Weights of a small transformer language model.
Architecture: rotary positions, untied embeddings.
MLP neurons of a small language model. Each row is named by its layer, matrix (gate and up: input weights) and neuron, and shows model dimensions 0-223. Each number is 128 + 24 x the weight over its row's rms, rounded and kept within 0 to 255. Numbers have three digits each. A neuron's up and down rows have the sign that makes its largest values positive.
After each neuron's rows, "fires on" lists the tokens most often at its 100 highest values on Wikipedia text that the model never trained on. A number after a token or word is its count.

L15.gate663:108166114076161151133139120151154118135114143133107131086095150100101142157123128076115147147117075107101153103169154129104151148168115074121145113098106132133122121139151154164151150102156102168111118152139114161171181153181128144149120149139132109108125148158147113072184129090103142150114098120129141094078125155153130148115114125141152167116090084098135119125077123145150073122085117127120117117143142133140153162150116113120108152150109131150151123145114114116137158154101143101098106115114119127095088128084146113158112151153076123166153122123122149107174117163114141100157135150116135158104137112099131128079160097132119143122122154135139141113147105123140126122121
L15.up663:116135132084142124121112100101109116110115138171102136139105123149093156168154148110115132126128117107124144117153152112134144113172121125119103168118129067117083123118128110168109151126097120145084114153127114159130132190124139119116119109157185149110101150088140092107142125095108124112172144163138142104102140111123134101124127158121150139121132122148127117153077136127126109112137179128132157081145140153133113102141125116137159145122130112084159131145115114116120178128103119102123135141091086145146111186135140096147133141138120111174134129129144158103133129101059121129142141147056091142120203101134144114115124121116060107102103079145121131143158120083151145134103
fires on: "," 21, " (" 19, "_{" 6, " few" 6, " of" 4, "0" 4

L6.gate770:158178150111113113089158111084143149143088130124125124147151126134130050116122107093105193118126101127129137139178111147088091133142121121193109115090132117116117142108130149163131167144148181174116124129141083127158112131144109122126102133112151139132131151131117109084125089145068129160151139170137140148155121131171147109124093160120140120106127101108158125108157104156112170097112160118145115111132148100152111150159123159124142144120147121126144126145123149152113125105096122136146082084121148150131111113133144112169096108127153119143126152152137092100142123161066112167126120131140177146069123106131125118138145130144138142144081145142082136105156097119131121155108
L6.up770:102151128129117145091136125147108109116133123076112084152138144133125097100145131061134144105160109133129099103117130133119155153147139095137164133131123108131121126175141117109119119126145130184148127109091129089105143078152163118094133103115123170145129117142110095114144122148139122101137125100141060121090122154153094150096167093159077106148145143121122156128105114126101141124186155100177106113104116112116134156071116113147120113156158135128109119107131142128132125122121135126128133110122142128115127125138115219099126114102137169125165168157130118179135080120124133150102131125123108108120146134124149109105132142152186158123158110141114201145121131128095102170142
fires on: " \"" 79, " (\"" 8, " two" 4

L6.gate185:109131165121083124173072114157142133144131127137130133144140140146082120159097168146169106123134132100147146117134118127127170178157150133116115150145090132158100070145155120131141158163136109102090125166120166111149132135151104104089131093100163126173161096112127085144107132133161141126113168141146126105128141150134141117106108120089095117142154116194158085130169151149106124196115160113161105106128114144158102067171125089129107122114124147111158132109133091124117073148121130169141120137119132102151090130095098112128123123124124110095133130084149118119162170131132097123157102142110119132142139105147134103117144127133099167124133092124111146129121124127107101095115
L6.up185:097125113118126144115139116112119110135141094119150124097126132121098093112106150152158158101149129114130107128078126139115169135151109115105109112158142108172108116182121141124145110108154133139153106148135127130131100115117149134135097164146127088100177116085119142146165117155143178150110108144156142122124136141123127139162102130122113124139147106125116106147138147167113143113101079156139110136068160140134101097119111082139108158116124122167127103118115123154158125098117130128103129169130141152104146117188145083116008132142127110080070073109125169109163112124168114094117136139108154150135136120152142108129133143142104088133128095143120095118108110173124111106124
fires on: " before" 30, " until" 22, " since" 19, " of" 11, " after" 10

L3.gate500:135127099125092175125137165147123146082165131149115106116098105077102152102078148137114125119136118113146130143135178090097129122172142067118138136113118162105154058123156125140176155129153150144131146133129169171121128158133076121085096122128106139128094131126155090113147121119147149107096109131106133142128126104137129129116077135096144134145081108135157095141127106145138175097087166148090100143139101148147129134125111096112122165135155169154105108129099147146144143119102125140110095107127136102141091111098133144164120132123158134139104148138138089157157132100126117165131160206156170098112148109115157149091149110121158146108131131141134129112117135136105114133123
L3.up500:150091097120102156114117159161120110134131130137113123142108112117155116119080152122150103134130179108124139136121157118155138102143123127135109144111126161118145108088113106094155152103099128113181156141133167150086108149122108134112101136171148129109095103101146082115143148131149146093151106128132124157150129134095109141170082131116154141153125190166149078115118105134138185089081164120098100155117074186094086109130115089129151145099153119115121111138113134095157155107151156125109069101126111120169119168095143106156121127138163134153105188131131121148130152108103113147116153136142130094139130118139121170152106132148137117091142095126161148142123134124137092120117
fires on: " pl" 29, " Pl" 18, "pl" 18, " sol" 9, "br" 8, "ibr" 8

L3.gate767:131140156122076097146094122138149115129148152144131095106104095125115129157136123175136136128162142126121118130125134103127131139132166125108098104201093122131158108155149106115181087117142091113098110130141173133140171123132109155077085050119137138131160114130090132128126108090145101100125144141096161105096155163143156090141107128151111122112133098174151121139132143132146103144152147108095158099083127143152111137123126117132114123135127141111055159100123164177109108154116092113137161171125145150119158111108119084108114125134130116113144122112158131156160149142089137095126128163132105165129116118143123119116165143130116109097098124114146112113164094144104155074111
L3.up767:129149167099108134110122127120125103176127119152137114142092094115114143173075161166140115128107188117094146122126130149139147154157131155155129108134077157132127098146138144141156105163133116096087097077133148108108188164108131112104126109122181124133118081085111137155119112110131115143135135144115119083082141143146127121118139103129082135116106137141118099122163120129139130152124144102116159125156127129113135115188123115106142112144097111078096188108099135146130086109160070117120146134121141152132142073112110085076099128124115109114161153102109119126140151110102075133120140132137108163147100108113132104117113103135108144124124122123140176130123072155117152108125
fires on: " After" 15, " As" 15, "ile" 11, "As" 10, "ince" 9, "ollowing" 8

L6.gate866:111143129116112143146125133124135151114148151155144109086102134128134086120157092159114165160158125155156134072130137108110126140145161153100108160145088087126136090171142105137156144178122094091133115103109149163094132123099156143094105107107148131169122118122181148137120099143095143105133162136172136113134139112154151121104150137060145099135132124169128117129100169173134204130104148118138152116116110127154148130165103136104110120103109154138150142155095143141169115129099136090115100140086106099166124137099137154083127103124155119148129130161142122124088132167123164105166140144160146123127166087117134102142128122151121084112118107142078086125138121135113139119138
L6.up866:120157125142130103152159114137126160100132118133146132086147063105142132179101189127113123139077153146139137115140135172131138162122122132144113107122146164151133110150144136155122092155118120128097139106093140094110108140100116148125137139181116116122147134111158166108100170095100127132117116151150124095110134126129153124127140101142111157164167143166109121089136142124168104161136113165161134180118153117147103101163121117137113118141155118139190171124116060134177125115057154126132152130113152149109131118103143117103101110125134105104103113122178132104161143155134073096124116137141118128133113107140098129072126133143116119100125124125153113128089119134115174077157
fires on: "ing" 19, " After" 13, " after" 12, " When" 11, " before" 8, " without" 7

L6.gate764:110174119125118127098094140083129168073151113157161119070118087154110119134143136168123095156120117110139179107126149110109165142168102110105127110074128134152149169135139157151125134123128132130099126140130134106138128146166132129072117108126196122178130113114127101136116108124109179125146126090114131162143120118146151147090118117116118186157145145128125120164125168170151123121102129144156124110139109147167107104128126153139061111111136131127122108129152144111124074112066112106119118152153127137129102117105115097139103115115148120124116187135105154112127142170169089121098160127123097130134148117144136116070151131145093150148138118131111137132110156121125172091118
L6.up764:110120120112140119109121120135103094151113141156137121143079126136153090135121115125153155144081073115118111107118165133123127148146138172125109118143146106131112126160135132155167170128159081103087166161139156138161107129144143137129105129095127107135131150101130101111128104170116110118104145102154172152153114150111129138133099110102109140159130126146100118093118144123116119187088134155150119144087151180124152125158124150075139129084147144139144087141056113101181142120081157117142098185118125118102151109118141122131106129128172148106186137106146167146110150132173089121125118136114158151112147108122144122129153152172137130097093094140127116120150114150168165141119
fires on: " after" 31, " before" 30, " until" 23, " When" 6, "ent" 4, " After" 4

L3.gate687:053132140108094119148126144088120125095137135099111101097119107142127125160139092144125155138156127149118131147135110088112108147160149085107128086158081135162091097147111123118074093149120113166070140147141122127098164151107130152168110147140135118135098164153115159133138099073103151131082130149151111115120175133138151102082117137125116119134074142107109139112152094082120111141080112146102083131106138142131107158096117133125116109146053117112125101132124135127153133105126088132117150125158127098108144113152115153125097118133081094119087161140136118134115163144102136122110153126141135120097090121078135109162140119119122135124144144127082104127124113176155116121134
L3.up687:150100147117125107154129198132144105187106149140098094096138151095110105091129153128122134107138137110118134083130113124144138164120081095111086163102111124098134143121154142110111130155136106134110145126133108144091155111122128102127163118143080160123146166138099147160112119145142115143168071103102107145114086114123143116107133129151133125089117127132099107120096123151149148065159173104118130097157132057129145129152096115094134141106141099135134129132122120120155155115119127140092109145114085098107146157137099138128107156151153162150121102174120152130132131173112132125141104101132147081117216131112098116115126096135151119131175116138136141163140165117156123150128
fires on: "ain" 28, "er" 19, " fun" 14, "ed" 8, " fed" 7, "y" 7

L3.gate565:146139111134098094133120161120136132122157105114087153125123072100104097127117127190159157113134099168115113102133159109134137146156129152121101109081150140131159100080130108104111103160119124106108160152125154090149103148165069141123104156165123142136134126147125122146116082158128124085067146143114044134140105131152121127079121134093167073086128113149142082101164105153112116097123116116115119184143165156111148130159178136126136168141121112162136117127126140100167122146143133150127094128142177131112130146114142135147125134137125144119117151131140165113096143122153137133126141152143147138142120118099120108091129116125148132156126148113114099154131171126177165147131
L3.up565:119099157092124121106172117144117090143133133109133146141091149091133169140087147108156137136117145129102159166192157146115142109154141118130104141163133134135120109162155142077139136130135083128138146143134159162138136165127159123131120150127125207117128140150155160074144109102144113162104091134126138160132087119116138104147123092154151144113094154160123148144113151096139149172091093121095101168114122135149106085123135150148084117121156133157125104131118132156128162150144151165118096105121122142163132136096143139159114125158165116111148163080117110137088137106135092114134146110091131148106153116112085138143140092141095140096073167093086153138137132143144126119129
fires on: " pl" 27, "oll" 21, " Lab" 12, "pl" 12, "alt" 6

L11.gate89:129129101093093110135173152148177104096139076153109126047144091097117148132110121141119143124146137138085127113118117090128129122137138118148133134102138114126166106095145137159155119131142146131145154146138094179102126104109090122177100136129117135125115114116159150135156114104113098162142106112074173134099129161158122136138129171110107082178062138144164090155148085123153147106105113117117145135115133136134147169155105132135115120107099088125154165126074149156087113146109121129116099119137156109118136128124127113124119146147116146132115145120123139136151079157125139148152133174119078128173119117115116085106100130144101158135123090134124080142134167104096103109116
L11.up89:099123123147118121120131106142150160142108140109154156101140149095116129117087126134129059136155096154126094107136156133090105155136093079148112126108103135110127138135132117109108134120106127121127094119163091120128109079096133102092129149155107135145113077100107123097134124138087137136112140108117117099156134139167149113134128117121084155083162114121119100132130085123103115112127120153110154131183138142147106130153108109141118121149083115128080123075146108118103168160135103153102139126130126150090132162121097178148123103136147162150138176040113117100111165134121143092135129114108172187126080149129133120135091120128070113099141121121117112149126130124140160115170
fires on: "le" 21, "umb" 11, "en" 6, "al" 6, "G" 6, "led" 5

L6.gate12:108175165129099123132152114119139109133123122075105138160134131064115146113106144104112133132147110089083113130107120088188154136095102130138126083163123143140121168135124125131145139149098146063143117140128114157156162127093092098157123145147137067149118109139170104138130124129137120101106146183120144108108122092165162104113106133104112110106144116115168133137158132145138170145150115132128137130105071126182102124080163168123107125098104097138102134127158126140107091140137119132129129136127143151149119095145177133130112099118134090144122133112153130103170148145067141077098132138157131130137129153113174138103126130158123134132173122097094107104133150169133117127150
L6.up12:102128120112135125117122139141094113109119142136153136111122141092115148114111153143113138102119159125154136173101133095176140135115133144101109125160135128173127140090151133123125145108142143109136172143169154180115119202058094160129198143158143126117088149128130118117096151109156098136048093108146165099135150120159121104127140117127163145122113136140110150104149127147175135118098122135163156114129106148140087118111156130096103131119108131143130156117125120108121127128130105123141159151106134134149135096086104112152166105177126113126140117094134124128137150149124121126132151155098113186099122135122131094119120059123142146073141080117117125070127176146114108112107
fires on: "ing" 45, " that" 14, "," 12, "aining" 5, "ain" 4, "iting" 4

L2.gate869:105137121168076110106111112137139127099131097137083126166122097155097151123132101127148161161157142099111113117104122079100139144122133108133126094115128098133101151174104111116142106139140127113132138108091170134104151085132092142124108078122122140188162117125172066106130124098118097072114156136146127113139107142141135102089096114130119104096107117159138147098130109105154131164125105107150106091108139125095145153130153127117107129168129150133083093120092169183134097158159106086143100164093128127092104115102132157141119165143145137120139127134110148151144135101158128120115157156127126139169097141109153086135155145130129096147102137136101157136095083164120153154114
L2.up869:121094094141113121147141168140148094144156141116140153136170134135130145139132133094143086101137124133097139088115149151134072167104129110147122153151150113165146163125120150138149167131116131121137139096162114105132168135123133133099068138124151118159145107100168112097174143124135107139182124121140115132103094128117072135149064106098148110146111134136122062151141126123093105118115089131170092107152137178135155157158117120086160124152124158139157133121096148129083155112116153125141119097153086131108135096097125137112163145111091120114140137166100129115129149126120118100141115123103139111133125104051149091114144122134155092132121134150167166134167120121145110164142
fires on: "well" 13, "augh" 12, " Hall" 11, "onn" 9, " join" 7

L6.gate322:124160158120136111140124133154113136077167160155125125112110088152123137103142148187154121098114108101144123140137080155136155111168111115136139098116114151144114140141133151114151110122126126145124163171098149117107110180150112110050125148097120127138139143149144146125110117116101123133092085128127149104145159138141126106110137088173128105108168132121142113107115107150163127130095136161143142150139082144153123052112143145148115130127110118087127105121156144100146094147070065145129144131124155124141135117118188134121097143151150089101172118141157092119129168151098127117127117161169133145130187138086144142119157106148114144133148146141125115072142111118138135120091
L6.up322:091143073084094146159121141110150134128137116114130094095105106128100149107151152123164160100127092112133148140135133154175135160145102163123115137075112153108128098119125126134182159137151139091124111127081132133142081135128137142126087174146148121099137120101197141083129113137084142132118127141151132080100112109142099132085104115139133154156127095158163148133141132177083163084146142169129136193163105141157146118175132116158130136116131114148168115097118130120145128076114118136149130141144152076095128145162153149119097127116112104126154096097119108110130131137123135112167148122125132128138165118129133072109107108134117165128103132155098096137137124131127102120113
fires on: " before" 24, " after" 19, " later" 14, "or" 10, "leg" 8, " eventually" 7

L11.gate656:118158132124098085098122117095150160114119107103111137147113121116087123114122094130115099139128124162102128170135166123159136130146102120152140091133127075121153121147185099174117139119138128126099091176140123155086118112153143119113118118134136122178111130180153100140115104090144105143086122093107095094148126168119167131073141170126180157085135128088171121154169127132144141166147081107123150110184172129140130145144119130131141099131120103119115131144145119130136153169097136145156148131152135121090159122089121126112100123107110115117140100095155109151159141136123097130117144115168136107104165113131138150185130120118087114139077150142133122131121166176121144143123
L11.up656:135121176147143130087125109171141115128102095102112160133138134199111118115099170092106146133117175099095166159165140114127113120095098131082158172100143138125150085110156098130150148116132153091131141154149114132103138102116153122121110128122137090144132126137151098139124109142156143112129125151135136116109147080103121119046166126134168152136149109133131166169163159120135162111086127134175113153149153118112112141101148138109100112158117130129117117132143146158127136119153121117136179151100135096119196090157111123113127143141161095153135102140107100102107126128135103141153128121097152135080109118111141087137113084131131135109156087141109140130099162127116076119156
fires on: "ad" 13, "nd" 12, "an" 9, "o" 9, "ide" 7

L8.gate38:109140115130093166133120148115148112096108129108152134107125143125103086164176135109138126144142115093120096139117119142123137137121105148137203082125186135128136106120121144153140122116160139094143140137115101159147107153178110096111120092137162164136143095159108129156145124100188143108115125130115150096098113120130116119105138170155082142120096107122157107156129132136140122127164116111133098183157110094139095146133102192119119076133125140126102148149145097172128071147140080104125153125122143167090124111140165114124173107142097076133127150120125121134138092126136102121159142117157133145082161111128136102121146138148128110116166137113110110093140140196115137143100
L8.up38:112134122124102139136149164145152140167131142133103117154112120121131141174100067144124185132107153151121129112119151117148117098065079117111145119114147135099130154166141124130130140170130147147127195169117145157129125158108107129125132117128069141125096106124105103122101114100150135099110185107132129151102137112148137102084107122137121103111134133142106127110186060044149126126142103148106141112104115123113145074134122174073123111129145093122100070117136121152126106121140112137126165115100129133147106111148118121140136140130133163144108127171125092128131142156111147154086129117156114111122135131102146096092114123136155128065139124123091138151129142106134124077133
fires on: "–" 51, "," 10, "." 9, " that" 5

L22.gate800:119128133131143133172107127126108112160105135108106112128127115147137112173135112173093141155102131102118143107103144125123143166168111118147123102102132127131132096191145164129129119133164141127120163096144149108132088108117101133123133140135097124134106144134145163105138172157095135145085165113121179114100155147123099163119106125114079145139159098063149124132160098143129118113178110141107116120105143101140131134144120109157066126090145141146119125140118152112129142101066180135106155128122129169130098061127119140140115134133120118151117170119133127154121097181101175127119147151082108134168083107089107118135169093112125119085108151136130109110141132113112121087175
L22.up800:121144151124112163147166148074165138104100110149074161151116123140102139128162112135112130115171160118144122125128116141152138141115141122129091114124151138087143139129152100097081129171170188127131148120132159105158135121175120098147117153081138184105154142123116161116142150104113086129144130160118132129141170086107131138141115150103116143146105113090143109106083135108097112133119177112113158128159119129136151155114112170121100119063134164083119079083176109103148121127136084157115152111112155142137152149129142122163135108100116076091096147147138122135123116134104125136112123111100161148096108126154142107146143128133146094161126140114097130164129144099130161105104
fires on: " C" 32, "D" 14, " F" 9, "A" 8, "-D" 5, " N" 5

L3.gate704:089154111122104155140144087171118106151098137137094118126121114095123123110134099163110149140139085130136098152134098158140116094171143127091158086118131120142154103158163095146098082112116093153118097117114140133092149160136126137080132109140114112122128095146136150131135159134114126103111115106111175089093136127157157145171147116116120180126140131128114136141070131106153156142109112124126110132189152139113192118096153111177191118119126082136081131109136138170129116144138085084138125126134146080108156131129136175115138139161123146145147107154116109116143124113109113114154117104099118131137110137135150116113096119118138177112104183153105127148161144099126084152129
L3.up704:092149100146114126154119134122076110170118142135133135086114155137092174167091132170107174135101157145108143143116150121145150101150166117109110146146114092178176122135141129116088134128093128123105151147110137157110177130113116140119136054129150144154125106115124144126120113142091115125052096143144142126101161151108134148153117120128117119109097116184135160092085143085110101120095105135155146139130128125102147121177135121125137136123104152143134126120122121116147142088165132110120114110066167128170112172113139140114135155154128103129172119119144097129148143115104164124144106116103087138104145147147097131137148100115155154124118101107104135095114126136111098187086
fires on: "ing" 29, "ation" 10, "ure" 9, "\n\n" 8, "ant" 7, "os" 6

L21.gate643:129127131114104106122160095125153086134117120150120076144128140127106147171147119111132161172143087118063100130113099085174103149144150133124130159130124153124130112115142113138173112164122110144157113145110112144142140107162120141111126161171104104162119145067146118117144172119084140147139084088114136119145144145133095138153132148126126118098139125159155153116136127117135081114138131125121105134166140086117157126135105176125138119098097122121125105177085147086142169075131106125113157101151155122112135147093157118152113137139055110162106118111102138126106160151065104123134118099108145166092129094120151148129170085120134120122158119145135100133106128125096162138114
L21.up643:149146170105111151134150086120160115157140121173111104121119130150135172153094127155157162157113139137147132152126081144160092119143169116147173121159110120153119132099145112142144153155086093144147128123089138129143128119136117140127143140113091124113109155122166106096171142100123103135154148143133123138110128129086133113122096147153144182085154129134129152114132173085123079117151083133115117149142113132098149133140133146100130094102168192129154138159120117107207177140103119083136142146104146158166128144117112082137111115119127119153144143074131132100148140157127114114149092099139126171139131129106139174148149126120104118138125122109166093106087127127137173164125
fires on: "," 38, " with" 8, " for" 7, " of" 5, " and" 4

L3.gate501:128180134171122094178096082124148176098128120108121105106094111132126112104106145113148135128125149194116115094131115139140144082153127105079119143088161132100115101110159113141127116133121105101117108137082189123114154168129143128041135087092145112134095156152143162135111143119083107110106124119115112107104099141126117139109077137167137120123085165104130147119141163109160124102100135110131121129109117143096121163102103144127091101163127132114079166130147143104127120126138114096168149124103133145131131154109135124131151116123120109159135152163102132100140105136120128122079099093095096166148166150110132118104149113129134176095124163118126100120120117112124118132154
L3.up501:154123058162101124150134103155126146139131153105117143151139113128096129130125137098151149157112119171137109119115145159116134084152150125066121117145157126114106114120151206097135137112120096120164105136128128123121117188081141106099124114153145119137127116178099138074116139129142086101125102147167109145079145148104158120104124148143175144100132111143131185111134180084096123138113083139127108130134093150125114132144138129147130146119156157128124082130145081107177123134163116127107110148130142133158099152152082145130113121126145110118168104093111126138137160136159138139122098145116080160108172140131162141159158134126144152134142088107129117097109154111123168116118
fires on: "ation" 27, "um" 16, "us" 14, "al" 11, "or" 5, "ing" 4

L6.gate71:134124096155156129120149123105112140183124124086157062071148138136120084138109129119141159106104123155105161082107156131100112121116134080147123164099130132105136168116149107105112139107170112150136121116118104167165151106140101102136114131097123113152131123129134127134126138125113157156135128157122135125102123094126113132092142128128159115140085103094124126148112152164073179063104159118155112131135108133152172128146100138152160128104135109145139130136130190102125145100111153131132137124132110109084087134092127117130116143119131168103115137141086109142117082189131140166158104105119134104134137086082115083096148139140154086122154136114131136099127095114121141182112
L6.up71:158178095152143127089106156106160154147107145142092116143083142148122126107112170122147103124179111095105118129140110114093062113154126153160122163133125136108144126147127089169105123120116098120157140079111102123109182097158136137105153140099138122124121131118127069132131131170044114146129135105137120111129138136087164153129146105098108122139177157161168118119112128106109140156145142140132120116129127162181166139116125163178144115092125161109137158106094105103165127122115150115119129152123177145116126141137147127074115116110164127146181153144103121119157138140130138107137129112127149117147131124105129106122130133161137132143124154075147163101108132104141146181139
fires on: " of" 16, "'" 14, " \"" 12, "." 9, "ing" 7, " would" 7

L11.gate317:144133114132140135107124146078141115128148088143071115131107126096118122130125128134107136170093108128089136151117142124099107130149129091133113122138125100104147123145168135193162118158175158138099132145162119138105140080118115142142131136145144101144099147140152121113131124119118145109124146122114178102158126127176122164113141139164151110089095121142112083133136087112154119139092056160165109095185123119125134130121098174064109098174109114177139105120158090141146152156124116136139179094138110139076139117117165138139103131147121146113123110115188133124132113155124159133110120154113083137116125137132137119139115145144088131160105132160126153133132144143151083168161
L11.up317:143152122103094136150141144108186113151104153157125107123108131151147097061159118142116105118099148104159117074120162147145138149098128124137134110144117123125141089106133139106109131123091132117088099112122137154146151136171145145161129178171138158141123121177153142128139136117106140128133088144109124163131129153127092143089159113114109150125144150155148171104123129095129138107131144105143124143081153134128153189093071123133127108149172143135150083102134118153127133105124165086108110105163113090121111097180155161119155159157148129106115122149140126197140146114136136137137132127071114153141089140138159120122132108144134107175142120125118132139090163088119104089158
fires on: "le" 16, "an" 12, "ony" 10, "nd" 9, "am" 8, "ie" 8

L3.gate828:118133130105110125119127128106158081168156156174113092154135110173076127140094109161132148139145103120137092136125130108111145122099089116088096124166157130135135156131114152129128147123116130141139112099198105082143147087151107075160089173107105139140139165105128119141142082128111143164130125121056123128154160134134127111116111134128110095120119129107124093138124108119107090177136123143151126108071113099098103167181159107139121131116116110104108060128106103128093169133098120118150156104132147099134146105137119139121155133108120133142118144095088172152113113116140138135154101133161162151156107128133116142115131108108116126139103103166091094136151134170095126133122
L3.up828:145123107120087125144154144139125125110121122102158135150144148188128135132123139164141149145176164149165120114113118090108166152065147120116089144105108132102127124085127110162117126136134146157115132129166142151098147081142078112117176125128139140140145174097118087135111140057103193092132129139108097104099113097161115159098149146128127139093148114141109114129144119099108117081174137126116144105143078108144106129151116083140112135114136108145132105119131111106147172148122106119105159127113146119133111154107104104124135156136143133138126106160132107095118128159117101167140136097112153046136151123100094131139137133108146147131156123091135070165139122098150153143135
fires on: "et" 36, "er" 18, "ed" 15, "e" 6, "mit" 5, " stri" 4

L8.gate504:168145116160066158129101132125180119090133169127090152104110153145142101101163103092130129185089100145123103137156166148121085132117131112121144146112181141128114148050137124127139162162149098127131105094133132110124141148118119099119111124136117152178129120171081115138120117123153139133102095132099106165169137108104130165113156154132105178128141125103113098132133151121145116098143129123171115167134099091140135135131122094144159132154156118147155133133128131160137162125113151124138115148146125128141129095129187162130148115137126105138130157147128117113151085141107098097122096127148126200153184085125157157120126124115123153181143113104144110125113102139130107116146
L8.up504:150133143147095113151145107179147118105105107120175096136115176154132108113091124102147126115136173174111140124149128103128151115143142130131082105105116172118151181157156123120134105146134158167058142124129134115130121106157152101140178117084151167128121107108086108136162140117188121147106109113115156148173139080130141107100145095146123079100150105189120104106175105142138125112114102119105096115137104120116167126106161131124101120091138136120121120116169118114132112110129138122176125166134131179098129121150118137136118124109164119123101128149112125132118106162177122155100126133109142118096143143130133130131113178154197131131113133105097164138122158154128131116145
fires on: "–" 29, "ity" 13, "out" 12, "." 9, " record" 5, "e" 5

L6.gate579:167094165102109155146129079098123104141151117138119121143149088143148117147143141117083147175172161165088141166083080100099114177131116105101113099126108113136122087125150112098121108135133120122116063124113126136095138119130111129114111111129095100116134141115121081159101127109105142100158170116147149102118156128181131107112141126108130153133169121162136114103158130166113132104106120121102156098101133138138115136157162163120118139087099142143123107154150119139156087113115129143075133167139135112134157148121099108144147113114145112136149109131120107113107148154113105110114157141113103162149150111152161105150166127122110076164100103136087105130085142164064099141103
L6.up579:136130104156101141131121131135115132101117082119087138114153122097130135135146126119135124148078142208066134132121113119122119137112080156151112180154112177119166096140120163123140136127165155113118127116112149133110150150092099109123143097130120125118176088149118145130132134104112138104128166130125117155124121119118186122114138117182141166118181140165153138105164118142152122118138167094059106097180105141121098108135139159110116166113173108124133097121139106129138094117131060147130128137118186138146132054114113129131125127124098133099146099153114150127172157160132112137144125113105150101129158114161110114105108123147122111126168125107123142120099138119124152098133
fires on: " During" 13, " After" 12, " with" 11, "ing" 11, "ollowing" 10, "During" 9

L18.gate636:065119145135104094132141116139154165145148143110113162174145107074095103160136121102077129159106089115111116125169181135112134146135153152112133128115104109111116131164155115124147144151142139135130093124157115132126194140152136104118104144138119108165165146095125118106114101087106146131114174146120133128126113136149081135147100146120171091133138105080135103130148125097173164074127149132110122100139145104082136158100126099130139137106141133116130109144119134084145126130120118142088143104116127133124145130116090138153094109142172137175181157094143122154134128156123114148135122099115134098092164142140172140115169151152102130152087145102104134117145114081126072145139
L18.up636:125138164116149106092124132129153127125157110109101134151108121111108140143138110132141115154123120128147147129159116123119129134093151121077099130132143128174130167162153103142145131127133151137086110097150113091135123118169089051128129166168123116109168107136089111086125104140138139177134123107106146155155163139131105126133130089155126144161146149099092155138139086152122088121144177130128117097094182114088163143134111101126162171115102129161172111135161142135064137124159101148170153110121153127117124128154108143103123099140093115112141115139137113145127073125116148152158119095121107094097105178143129111119170167128165126124136120153095127141185108097152125117148
fires on: " \"" 30, " in" 22, " a" 17, "R" 5, "f" 5

L21.gate476:125092134180169140170148127167119167192128171111130139148129107130115128162092129154116150117136144140137108117116129148164143176152087098100152175127140070109150095130161139128120141121180130136109144118123157104104106118121098146111119155163109093133148114123151153158113109117079107157119144108108159125091130124157121113144087138124146143145123087094119105130114148090173112091163077126098130092156158126138176151114096121119117136136139175148144144120128111125106139135042140103090166129074099183120105113153159106131093132120113103114125131145100122137147123134114129107139127121106141156131128139109140132123167122096133113127129127109119084142122108125106157093123
L21.up476:124135126136126130146125101118073153109108132122161088096152127122153179111137129112079100151170136143128143126133163153118108128109140157114104178061146093129132160144153111124138092134151177106138082119092156151097147120152107113151116112083130169124152113123113091135136152127151094150133166094149099148109171128166129152163109102136140119155119101114144142146152118121128100133171131115102123150175092113145163153131105156174135135100091145115136073108127143132110155113135124126125146099103151146120152128124114144148126083065186158126111140111176137117104165109119157119132136145133151104100171156141156119119132080138168124140135103147132132165096109115128122126096
fires on: " J" 72, " C" 20

L3.gate231:168081154107161148131138135110123135090097071080115102128137119158130125155104147113115117157132114094160146140093107067130132114130133123122088112120131137104142153152136102138122088175120155136138113167153120141104165125158138186111105064140123083132119115132106122127127153122096155101157093116136159176155130115134134116116139151142185127125151116113142101120132124130170135114134146135106174122066132127127147100122115187114134124119140104119096120129154144152145133113117125145099137117157127116113122112102137111159140166141138120133126126163142157131152117127070140107141136143119111088109143109102118133077127160136128134116114114175157148131189119156048178140148
L3.up231:114158114129129123115131122125114117102141170143117130123116132115117096176120106129180150140147149189081176110154115177114164104105162102124148143162137160163139132197158107149088159123126133110138146147147128132133137101143154134075116140178130183115112116139097147135117159133150106105129161115122154105146145114119146132147144096127137147093192137151131070128099119128132103157114098126110140111124193086092121119152111146133101138148175146129135156118138110123122164081133138138154137115116145141138139167152125161097136137134102138117128138151119160096128149090171117185136131134115099153150168122124135100134132148122114098165127115162107167144109090137113157126166
fires on: " By" 32, "en" 29, "y" 10, "ank" 8, " =\n\n" 7, "ing" 5

L6.gate650:095107097100107094133094113092144152146143115141128126102137104150126140115121090111154150117141146148161115135100098103102145140132108157098122084111115064101162132176105113140151115180119158113104168130149138163109160104169133138114124100112130100193122122115125136102134094119135114171138124115106147105133146130150140091105139111108130082143142112119170102138171118172107198155155118146108125127096143115121137133115093142123124148129132117130095114156131203107154133119105153126170128108109126148170121130121132101121123128104157099130110104131167161128132133149115156128144149144125149140182113091171101066099153135137128152130118081142103122091183129144118124148148
L6.up650:129092141114145132112118130122110115139150121120074144136120091119129159159103143120126168150139131200122108075118092126108120102093149092108134093147111107113160147140113107081129112149106128097144117128125107158089145112095133143113137108116175163160106120159141155101143142112103107147081149145124129108134128126107104091133122122130115148115143142148140119172125075149123103136111136084099131112125117135104108118113159183125091154114140146111137175182156142150161211121158136101151150103145155159126141141130122110161126105133064108173161138094166145121119141097137171139150119087142137133146165129144092112163135090169128151106148147118133097136157135123139114136121
fires on: "en" 15, "ed" 12, "uc" 11, ":" 9, "ing" 8